config.yaml
activation: "swiglu"
norm: "rmsnorm"
tie_embeddings: false
init_std_down: 0.0
MLP neurons of a small language model. Each row is named by its layer, matrix (gate and up: input weights; down: output weights) and neuron, and shows model dimensions 64-191. Each number is 128 + 24 x the weight over its row's rms, rounded and kept within 0 to 255. Numbers have three digits each. A neuron's up and down rows have the sign that makes its largest values positive.
After each neuron's rows, "fires on" lists the tokens most often at its 100 highest values on Wikipedia text that the model never trained on.

L5.gate274:155132143171120086128117096139070155134130117110132155143058140121098093141114180136141141134144097105151115135100089113130150088106159100143164113139119144149108094123123116120140162115142125113147122102160107130155132142123087140138122127109134171114098103140180112126101114100129136092106101102133135121084115133131108150105096140126102127138111159131102112153119133087151121145136
L5.up274:126115099159108093166101137121117197125130106070111139137129148183109109111124114141117151137103136131161106134118115126134133144103174116115124118116144111183157157127091068148148174065171142105152156097148147166130125125120114106109153111125087128093154091168182144125108140126131092132131129136121100131112124123103145132128105113137148119150115145106137102113116131116114127140117
L5.down274:147139112126123104111125145122140149134146115107112120119141135143141111121121092113173125153113165169139080172132145137134224117109143153111121152134115139124158137142161137144133110072112135141132127120136155112111111116133095153089162140125129129137165156087132153139141151136117086109134121129131153116105107131156133113109113140112087142145133129143127134112113069091173137083168
fires on: "he", "re", "in", "g", "velop", "mer"

L5.gate440:151119140133101139126116106130115097141130131129133123098105098100141139159090155113132139163130110127112152110131123117106112082137130105120166138192147148131095070152141141114119105107119130123093102109098128111156094135150157139147138104091156128157109120155120136119103114146141123090113156142142115155080134101145113125127113124154180103062169151137148186139132145131126135138156
L5.up440:159140164139121151127135111130137141135152136128143127117114134113154139143105123141096147160131133162137140122111118164149140108151150159114120152200129191124119164157134110158096129076078139138120092152126152157122136107118116114151108116157141141159115083148107098139149172171122123124175151104172129083093091107153117121148062136112129154124145096120169111137136144161129142132106
L5.down440:140115145137118187080148129174063123112164150149170142095147120103141138108126138143128144067110099100150119159108126126171110086094181116146119119115147138121174136129131145118115120123115180127117113138120132117142144147142123141161124104141154124146127114144121106097133117117125137153123168102133180132071114110124126096141113132108109119100118150129119128151157121117145114097131
fires on: " ar", " |", "ic", "ural", "amil"

L5.gate30:138112138088133130124091124126121153136121140105147146103104107150095149115139135155130112109097169124122132142090167133162114110132066142157136171150106173126133096148052135122153141128144140133129113141103101160189127160132088158168113153068147157144108118135136094096094141115136134157117134131097150145106124134120106171099115097160098135142138131153127112133094166113126139109136
L5.up30:103153127143104134094127171161139123122119099112109106111117117124134107158118155114095138163137140137174093140173117163096144073150102179104149155110169124125116108144166135113137066089129178081104128114113124163140153127165095128124111136132129140081119113130133120152149107112124131157139114117129110107086114144125117100102110160101167068181104137121118116070138133146126150133115
L5.down30:106136166135128102155106122132123121141170190134103133128141151125143079116170149123124144140141149101176085103096113131158148117148123094121142129118162088149116140111161137145153137128178152085119125075156133131140132146116111087142108120144176106151154110169169133114115169132112087149159122146128099157129134136108095110116162109122133115122157154162114138118110137116150126080180
fires on: "in", "i", "oci", "ul", "er", "en"

L5.gate135:121153137151139090098119097172127133137095099103131149172145116117114104087145095119145146117161171115125124143108124112141141110096125128095161155137123165126160130162094114137146131128121098146182104111139115132147113139178107138157097129160141177148106108087144093110149145136087125145136152101111146116112142131124167129121132085109142090097150142130124108075168130097126133154094
L5.up135:144140107137155161107101086118114126118097095104120106187125122118106149197133127122128151166134168132130102120096127077155143132142135182138135103179123142137166146113101125105118108137098118173133101148138120092150140132154103123120093134133167114149074140105062113087133124124139126142141150097111128122113136137147162133144150169117124120121182132107135098140118099124081123146116
L5.down135:082142117096127131116132136111108106164176168139131116164121103126177154120104124115099091089139160110124142167122127125104163088150116120183123115101141134094111149128144135143131137136137156121117165144128148120110157138130129147142132121123059100173141127146114120141151123109133120138126113112114136135093103163101139099099141127131131184122122125143148100208100098130169113108148
fires on: " as", "ce", "ent", "ra", "ide"

L5.gate188:108129117138166131104104110101117162175123156161133101128127128122067089126129161159138103119158137153104124124081124141139116120109160109119147139162141137104093133131116138149109141151085108110172136102093151126164160110110107126173110134099142143129107126131179101156137141100089114136133160150146139138157149107161174158159137147116117057146125132177149111102134136112155133124106
L5.up188:119093106052123140099137144125120143128132096111136120118114120107094090111161138155121096111126140105139165181122134129122133133067099152174143129146157106113141100147144108125149128109119134113099158131124121123122131119142083119121128115114135153137125109059138156152174110116153148129137086109091137154115110108146153151105150124127108127171120158153103109115097124146113118153136
L5.down188:109111107128160080131136126084137155159200136148087135120126147136167109120167139125119116143133188157094158131064139151141188156095144146132103157153134133090114142113107123130121163098123135109149152140147149130143131116139127146144162102131131133147141093129153146126170137108123122127132126141165110124153133136103148120115140096190102123118137154153135073081156131182164105105140
fires on: "i", "a", "re", "in", " Sa", " Ma"

L5.gate257:157101124137134129092124126139114152127125110190154162129055150113127137164105111102172138152133125097143142114121123104172121148104075142138126099161127152105115106160086128164158117147128115068131104117146119115148094120150171137142108121099141148111117151147133112123093174101088128115102130147114099114105169117124108145094147144120126144120172131164111165098182138109196090148132
L5.up257:110126160155136142101125132134131106182108144134137133097096122116091119123108118127161100133116126136137133134142119056183108116150130132133106167140127099139113107126115140145105116141132149127115171103178143076142133125155096179182104116124119125101119127157102119123129129134147117104110142175106129071111116106114112090081099129098122130120142146172137142108148138157131122121078
L5.down257:135095124149107087141154155191119177110126137154142136128136101125119177061085128106149159112096129105120107141137160123106185114133114122138101123153128155107117122113099150142157137152116114132140149160144113139138127109145145111114167122112139120107124152098135129117097122143114109134156113117117129134129134140119173138089185155105123143117124100161140176172172037132118107123094
fires on: ";", ")", " |", ","

L5.gate168:169126165109158117160174092110098124136122108130144126120148126134133123135139114156081133102123111110152103147106137143116121055136092116059161138118120131150106123123123163157095141115138139142166110104139150108138127088124125097170158119087132160141119111133095124171081126118103117132109110138148126150098146148148081154113131090163157149092133161118094105134141147131142108122107
L5.up168:134084077097101129126122123118141128156110143143120079136066189093127098143118131100119140112154114094135122146120094148094137085137140105100122127157097118138122127147172146126150113145145101107129136146101136134123118122111119097137135097089161160076139147142075138128128144111165158130147125133109119130138162150131140165125110120136187166121131113111094132103167156165159150129100
L5.down168:159140114122134136147078126120095135122134115128099110139081127133119128136133146133104107134108131096133114142116117133123176147127154146122157099162146145093133101156119087106158125147167130106186180146104106152109102164104163140109157090118128196106171125129167119134146140100121147134154097117134133127100131132148140148125097151090148120119111118118137140081180028110084130096129
fires on: " of", "ac", "w", " z", "il", " –"

L5.gate493:132173145158134070117158122157159170123146134132096140151149120096127093137120162150133128094144122135138153078102141136131129080126103103131145113148104142106177111168120123131108131125129125153132104124152102160147159120149124127151104161137141173157093169125080087149086150107095150126114153132192136076121167139147167112159142173146120146116117134168135108084170130103134111146116
L5.up493:120114090146144130162147144187141146143175109135154131130123132092180137175116111114087083115090101131094172129103133139085087123120139140095101094133120084103115116170122126114112134123126157167118105101132091119078157131115144112119113097116117091148111133129083113134133150152126166081115132125134127094149117152175133111136106152136146166117165118141110097112099152113115128160145
L5.down493:143120120117172165135127140095106157118095150129171126170110137096119076116130094083136154137116148138103113120176141116099174145182134124131122144120151164211099135098123121160132115093142130137136164105117104139120119104124139150188141155115082117131095125136170103122129105144149128130133134107143137116142120108133116140110143099111110146117118091146126117114140019124112140123133
fires on: " as", "S", "\"", " –", "ide"

L5.gate23:092142105169150097146161150163085117116121110170172106157126160115130133125144117106159151186136093139097137183110128118135093108110094128141163125181134074070113122092101113116113127138148120065122094134113141099156122147124150149127101078124127140132120122125120081098165125125109141107122110141140134137121134110120112106110116136150121131132147134088151122100151144105181107149109
L5.up23:118144159135146119105167118134147172110132171135140112173129118165165114112114143134175140101129144097105102112125166116162153154118101122136110146125163123149141132147152127108121082142114074150094128120163107131147130151085104120134097156126107130081133097152125166163121120139170134118156149140098089108126141099163158140116126115125115141150081164122097101115123140138095114119108
L5.down23:132103159141148137039083141169137162111090128202128110100180132104150130127121147124094122102117114112136146137122127115129059126106092103078080149119096107131140155126152115135142154108133110152134108149146118172134125088129129178120129155113142134133137081150161154134100149087146135101131132136141141130125126145172162124102160082127108110137106119101137148139134135139114084163131
fires on: " and", ",", " or"

L5.gate386:146148106149120115120175114124119102123129094135143171134130130127103086129154117132159135143099121098155120138122183081147115119134153095116129106153171135082142102122094156108163115159122087143118093118157072094121148103108110153131106148128110138096117112137144119133105150110102189123121121168155126166138141097140096098166120126141184117113153135145102117092149125116113119123097
L5.up386:121146136154137061140164125126147118140106139124094063136105102116131130138133151118147127149154088104177112114141102125089141115121163068093124148087154121140140126146126095118123120145136161129143117132125100092128099169150103129150175153115100147119128106149154137130157107120131138137105126119163141157142105109093133121138103161105120118081129170119125131139155139123170130159121
L5.down386:134110097131085116139106139130146127152074094136093158128132169148089120144168139176173104147118121107137090148126157177112103108113154163108159106109139103098162130160134126117119117145141194113120109130171122079143147127130134165143133140097117159151089155151168133118122113157171135146128111102117155146133103126129101114093143119116142164134092148168138167123165169152112122120095
fires on: " le", "ro", " Le", " N", "e"

L5.gate293:139111160108156095158094124156099110146104160134110101141073148102108090127140137133150108160117117124123090096153095118151101106176143114082180158139139143156076084155130114141146133104162121081110162129133162148126109119129135142142106147086147122141125115120167123144098153107130145121115123116139153157124119090138061121147142162113119128138155118151142122144137150137126108138133
L5.up293:125119137157157140104123173132135111166106089122119139120092108141131130069077160145126160100114101103149092156130094143138121153134157084129140153134136144101172165080087145157155137140126136088089115132157101090165176160093129136168107157170114125139120110149183167147146151146123154109151142131110165151120116143117144115115113102141118128147153143139158109084140132117138128161120
L5.down293:132133122122172109152113102116136148111133154132102146135101154110173149103119163126160144135096120141158087101138122152126185161161129058118159123106124153112157114137125112128127151168112116144132110142123155146127107092138141088141138109110142116142082126111163119174110164155150146114119124184106133150140150121118093145102128125108141077092103142144118121127069072128187128124095
fires on: " f", " b", ":", "ab"

L5.gate113:092159140133136103158140155146106133133132125107218155130135145094150151182167140110128123147139147145154089105125094126158127108100121096094129102096156151124101166089111198100138118085136143057109126107115158138144133119162161143099148127139146123139101099134121114139123148102129143113094075143087132138117131099108133130105121117147143132139124157089162073120122138124140141144083
L5.up113:159139135147105150106130139145099145140157085122152143101120169113159132110143154089126162125099162129136126099120089117164116153119088107090155110101116107106091137157168130104128153090143149112148070123105110134143132102140138105091162105106113125127077119157146129151077130077147134092137174149109133132119083143098102141127104084113155123140113125131124104134143150135134112196094
L5.down113:127091095162159142136139152167132131103117148134118123121113114148133122157128117139100098150112091106134138165105121103096144111117154115119089098183092103124126109121130137112152144127119136123136107119165160146146134116178113141149145104109173118132143122123163153104163150170052067104089114134180124100126111109163097115142161126113101115145113120130138150106144083134158099085174
fires on: "m", ",", "c", "b", "n"

L5.gate217:155100170112150132145143116116134140148114114082168123157134141124168154141151136170100142153122161117139103160169141118127134074100102128152157138133142099175159145099112125139173154138111117113158141130110115082119103113136121093132133093145104149160124147112167144122165104137122080109129105129162138130063116108106088108108136133153084114142110122100122134124151127183101120116101
L5.up217:123096096132143121117149136136130136159184124104096113190157147170125144127123105141110126148099133094100135093112117141163136084105176133088089136161165157118164148150130113148122113136170152101100115142120122154150097126145131128104126137142116166116153164147083134122161171150131125121167077142132089099096118122101149104182144167112126124125144140112129135135146140136114126138134
L5.down217:103171115114136180158128175140104151133167138134117145122186099129148120125143119121122132124127118127095174088091105129141105139113126077126119091136168099117151104148138154136104149098094116153105146137137137168107096108154138152121138148150129155162137136143158149131128103135117099108100146148122132163132125071100123152113176145140134056109110088134086120155118074101136159160138
fires on: " |", ";", " than"

L5.gate360:137093114077130131105133123116024119126134098160143091118102170094158162122097157148095097154163142182156125151122147158108133139159117154094133105110142122119101152115113111168098128136168122145183150128120109140127096106132111104173109164098162163125110092120149112083120132130083116114148130132140092103098104143158163147099116119099132125155115094123103162129134145107130115125094
L5.up360:124126134099117155129111128138118177093121116129116139105127108127132132102141136053112183104135141134139066141138149168156131153122095130087127142152107141157109111119086148133151139146206151108134153111134114171112084120097094114202140107133083171088106118114122129147169095082138138152144112153108141113132122113147162140118134108108138107133153109119108140120114107119168141106157
L5.down360:150129121090117152107080147146135171124104103150105111145145082126137139120142143122130154126138100137092097147119101103136078104072105107151118114115181117154129126164119122125106096101132121128124143149148076111133144134087126101130134124124098178118102139144124148153175082101100163106119108118148160125122156133170081110138106154146130125113097119113126129165127156118120131108138
fires on: " ent", "ist", " indust", " engine", "u", "at"

L5.gate409:118115093082110153095132132131111116062174147180112117139123100129186129123107130096156101143150101145138119138126150112145141092147132098102117094117120123069081124117116174140148099148144152104109151113099148112099099143131116153148139103125112147151082102169124088143176183102132132092139087137154118161155110090129123128121105126079130113126160147147113123101183119153125081178128
L5.up409:156103152119092143155151123164143161092129133157146152142147092166137162112145112148130123133094119137098168165109099144126097111097136121112102134123160111145116092108093186146139140097112117117119114158121158074164123165125134130157137122085136104185159139164150089120107130181139127111112155105117149140131124168118158111130128127115121083106130159133130075140120116154088153084085
L5.down409:125070097096090110138112139112096114158141134139117114130117157095107105127079136105132157139127139136143117137116136135093182088125129122202138131132106105084130164138120123137124169128162151144161099128109182122135148136157116109129156168116116147122083120114156115120136126157133115120169127122133139072081137099124136112112100130131175105128158119120111156146181006089139149144164
fires on: " |", "ig", "m", "amp", "n"